From a checkpoint of a small transformer trained on Wikipedia.
Size: 10 layers, width 512, 8 heads of 64, MLP 2048 tanh GELU, vocabulary 16384.
Training: a variant of Muon for these matrices, 572M tokens, 8735 steps.
MLP neurons of a small language model. Each row is named by its layer, matrix (down: output weights) and neuron, and shows model dimensions 389-452. Each number is 128 + 32 x the weight over its row's rms, rounded and kept within 0 to 255.
After each neuron's rows is what it responds to, as a language model described it from the Wikipedia text at the highest values.

L3.down779 [114 154 157 175 142  83 127 104 135 107 196 129 137  95  81 135  83 135 129  55 114 128 112  90 163 142  88 138 145  77 148  39 128 141 124 158 115 141 190 155 116 137  70 123 157 140 122 115 158 156 124  91 135 158 118 110 157 171 196 146 120  63 155 138]
Responds to: Inner words of titles

L2.down459 [ 95  57 191 120 136 120 169 205 137 119 126 203 132 146 114 144 140  85 172 170  79 212 181 126 149 131 187 131 103 105 126 158 144 117  86 107 240 141 140 127 100  99  89 142 135 123 144 183 170 152 163 157 121 121 187 143  62 138  79 147 144 140  96  46]
Responds to: Word stems before -ing, brackets

L2.down554 [127 147 114 119  93  74 166 126  91 138 172  79 127 157  99 106 103 147 164 114 138 134 123 116 127 101  67  80 118 110  79 148 108 134 113 133 131 194 111 122  75 162 112 150 157  10 128 164 134 118 124 125 132 114 111 129  71 157 111 156 127 100 107  74]
Responds to: Diffuse word-piece unit

L3.down1644 [ 60 118 158 129 143 156 166  98 127 132 107 128 168 122 164 126  82 144  59 131 147 149  99 175 125 104 130 122 171  86 128 165 131 112 194  96 100  96 163 104 112  53 128  86  69 110 149 128 100 170  95 179 152  63 102 169 110 113 147 100 123 142  97 163]
Responds to: Sports results and stats

L6.down856 [142 101 102 143 146 107 107 143 134 113  73 112 142  97 180 134 167  88 151 190 131 106 111 160 145 136 152 140  99 107 129 124 121 139 110 136 105 116 160  78  79 191 198 136 124  69 145 137 110  77 154 114 147 147 117 119 168  88 114 141 161 148  58 136]
Responds to: Word-piece continuations, InChI strings

L2.down184 [ 61  86 115 128 101 148 184 118 155 158  67  88 142 120 167 183 101 117 134 153 113 143 119  88 143  91 139 163  75 116 160  52 104 150  84 146  73 134 141 151 117 149  91 170 185 133 139 122 130  88 181 174 115  96 136 132 137 138 128  92  98 143 160 122]
Responds to: Description verbs, infobox labels

L2.down1753 [149 153 132 104 114 166 130 185 203 180 133  69  92 146 150 163  99 139 120 141 107  74 122 142 132  72 114 122 163 147 152  81 187 129 142 122 127 183 120 147 153  68 167 122 137 196 102 143 112 160 129 170 148 112  75 119  76 184 111 106  90 135 130 152]
Responds to: Sentence-initial However, plus clause content words

L2.down50 [136 131 153 119 150 143 148 148 202 155 132 126  86 113 117 138  86 113 129 155 155 106 125 154 145 116 119 119  93 149  73 150 164 105 161 182 137 153 110 171 103 174 168 119  73  95 157 118 169 129 156 129 138 112  67 111 133 212 176  89 186 142 162 125]
Responds to: Word-start fragments, paragraph openers

L3.down107 [ 72 124 180 102 149 188 117 174 121 133 104 168 126 112 146 135 118 151 107 100 155 131 105 166 114  91 135 114  82 146 106 110 139 119  75 135 153 164 169 185 128 166  89 154 188 107  90 135 100 141 101 168 208 142 102 136  88 103 125 116 116 135 120 186]
Responds to: Continuation after long names

L3.down1747 [140 119 104  76  74 113 119 139 157 169 122 156 173 146 104 105 121 143  35  97 165  94  74 125 110 102  80  93 146 188 114 138  81 174 100 120 142 109 186 130  98 149 101  88 190  71 115 117 161 108 125 142  35 187 155 159 173 191 100 128 152 128 129 152]
Responds to: Generic mid-sentence content words

L2.down932 [140  80 148 121 118 140 123 116 202  85 137 123  86 113 122 158 100  87 141 143 162  77 188 106 136 111 157 109 141 112  91 133 140 130 102 170 122 114 155 162 139 138 172  71  75  88 131 196  93 196 168 146 117  76 104 129 136  59 170 101  93  88 120 183]
Responds to: Infobox field bullets

L6.down207 [101 169 138  90 146  72 123  93 132 141 143 163 156 102  91 162 183 230 138 124 129 143  97 119 126 162 116 112 168 109 104 126 132 123  80 156 122 199 128 178 114 110 107  93 125  97 180 111  96 161 141 137 128 165  90 106 134 123 113 147 168 179 166 155]
Responds to: Connectors inside structured entries

L6.down1679 [148 199 101 146 188 103  64  95 144 170 116 138  58 125 165 128 139  93 111 132 131  49 118 155 126  92 125 126 129 125 120 192  86 106 186 119 121 144  72 112 175  99 179  80  87 167 136 155 110 211 125 127 147 107 129 174  81  80  99 142 134 114  79 111]
Responds to: Table header delimiters

L3.down1481 [120  89 186 115  73 109 164 146 105 136 110 114 136 132  85 100 153 144  80 189 114 198 120 104 148 148 150 167  94 105  61 157 145 138 121  94 171 107 145 102 107 148  71 112 181 123 141 207 182 179 184 142  95 118 149 138 101 132 110 163 179 106 111  85]
Responds to: Stems awaiting suffixes

L2.down2040 [134 120 165 103  79 151 140 156 174 145 109  92 107 124 146 104  84  98 117 120 160 151 104 176 115 122 113 155 132 144 144 116 167 151 162 161  82 121 147 138 109 173  95  65 117  37  75 137 144 126 131 175 191 122 174 197 115 142 109 119 160 160 167  67]
Responds to: Clause-linking relative words

L6.down1026 [ 86 158 132 179 157 159 132  84 109  54  96 154 132 175 108 112 158 208 108 125 186  61 124 131 147 121 141 133  75  84 105 174 111 183 154 170 101 164 147  64 104 120 205 129 133 138 103 201 168 123 118 142 166 187 132 142  98 107 132  76 152  62 168 161]
Responds to: Word and year fragments

L6.down660 [132 143 129 136  98 147 168 153  54 131 124 132 123 141 102 128 143  82 153 126 107 132 146 121  90 167 137 167  86 145 103 172 135  25 136 117 101 102 129 179 133  92  70  85 145 125 181 146 172  89 136  90 117 130 118  86 185 125 167  98  88 167 173  98]
Responds to: Digits in structured lists

L3.down1284 [ 82 179 138 190 141 131 100 122 106 163 124  96 146 177 115 127  56  67 130 129 118 132  85 143 124 119 120 128  97  49 148 120 118  78 119 149 136 135  74 100 114 110 119 136 122  88 113 164 123 137 123  33 186 115 132 116 113 108  96 134 138 119 129 213]
Responds to: Infobox field punctuation

L2.down130 [177 163 121 164  75 140 159 126 122 122 145 121 183 121 186 138 101 202 152 194 154 135 125 131 145 123 119 193 185 144  60 123 111 143 178 126 106 163 151 136 170 109  68 139 107 151 156 184 114 152 125 152 174  96 178 156 162 105 134 122 190 149 150 116]
Responds to: Nouns in historical narrative

L3.down224 [112  84  58  78 122 162  95 186 133 166 113 114  95 140 121 124 129 164 129 146 119 134 131 156 151  81  90 105 226 114  85 104  89 157 153  87  70 171 121 125 126 134 119 156 142 120 107  89 131 174 107 125 174 148 117 157  81 105 123 181 139 167 117 176]
Responds to: Dashes and mid-word fragments

L3.down1462 [107 115 125 101 155 185 138 111 113 173 161  75 137 158  88 138 117 116  94  78 115 134 167 157  76  66 146 160 204 151 107 152 154 123 144  86 104 135  71 150 143 152 148 116 137 158 136 161 136 121 139 103  84 100 161 145 169 122 141 106 152 142 187 144]
Responds to: Kinship nouns, heading words

L6.down145 [183 105 134 103 173 119 164 107 106 142 112 126 131 162 131 134 118 124 173  90 163  94 173 201 130 120 146 128 100 144  86 136 112  92 122 115 177 143  92 194 127 187 118 175  94 131 146 121 165 153 116 126 162 142 138 116 101  99 152  99 138 115 134 100]
Responds to: Sports terms and table cells

L2.down1662 [123 146 124 135 160 159 136 126 126  93 187 188 147  92 125 188  87 118  73 169 110 127 116 132 108  69 144  85 132 112 138 149 209 158 100 157  96 133 120 177 119 164 171 100 161  65  88 130 152  99 131 175 138 152 140 177 136 110 141 181 108 102 139 117]
Responds to: Structured-list item starts

L2.down1357 [105 120 140 174 131  63 146 111 155 146 207 142  80 177 157  82 134 151 155  90 157 114 102 107 119 184 141 108 115 115 111  82 154 121 123  92 115 184 170 120 143 108 175 132 114 156  72 150 149 156 178 163  81 127  70 133 135 158 217 134 123 168 157 109]
Responds to: Content words after determiners

L3.down1053 [136 145  93  52 121 121 104 149 139 171 132  84  99 141 130 128 124 138 155 121 173 136 135 145 149 142 144 128 129 134 130 102 108 165 131 121 154 136  72 119  94 124  60 153 136 142 103 127 212  87  14 102 137 124  74  96  96  89 134 113 111 174  91 144]
Responds to: Sports and election records

L3.down802 [ 93 106 178 129 154  81 123 119 144 200  58 129  86  98 132 156 107 139 172  58 111 133 150  83 114 157 173 181 142  74 103 167 170 115 127 101 144 106 136 149 142 148 127 149 142 168 111 144 145 163 101 137 105 144 150  75 118 110 141  94 140 167  66  96]
Responds to: Ranges, numbers, name starts

L6.down419 [109  98 109  97 185 139 129 106 156 128 127 121 120 172  74 156 171 112  74 166 172  93 154 128 137 125 116 127 110 101 127 134 118 158 145  89 118 113 177 126 127 141 162 137 126  63  90  96 120 134 166 101 162  61 109 165 157 122 153 133 103 142 191 109]
Responds to: Word starts in political-military prose

L2.down439 [117 140 147  95 137 146 141 177 170 144  91 125 133 130 139 117  98 126 129  93 140 133  83 103 120 152  79 161 106 130  90 153 136 132 128 132  75  94 114  70 131 148 105 115 166 117  96 150 128 129  37 172 146 143  82 152 115 136  99 132 112 179 114 155]
Responds to: Topical content words

L3.down823 [137 121 106 102  96 153 124 110 156 160 109 160 112 120 170 102 157  85  93 104 118  64  98 122 112 129 123 113 132 103 202 158 153 153 113 109  89  98 119 144 164 101 155  88 112 147 135 152 157 128 163  57 159  98 141 100 142 119  92 137 193 113 135 112]
Responds to: Historical narrative words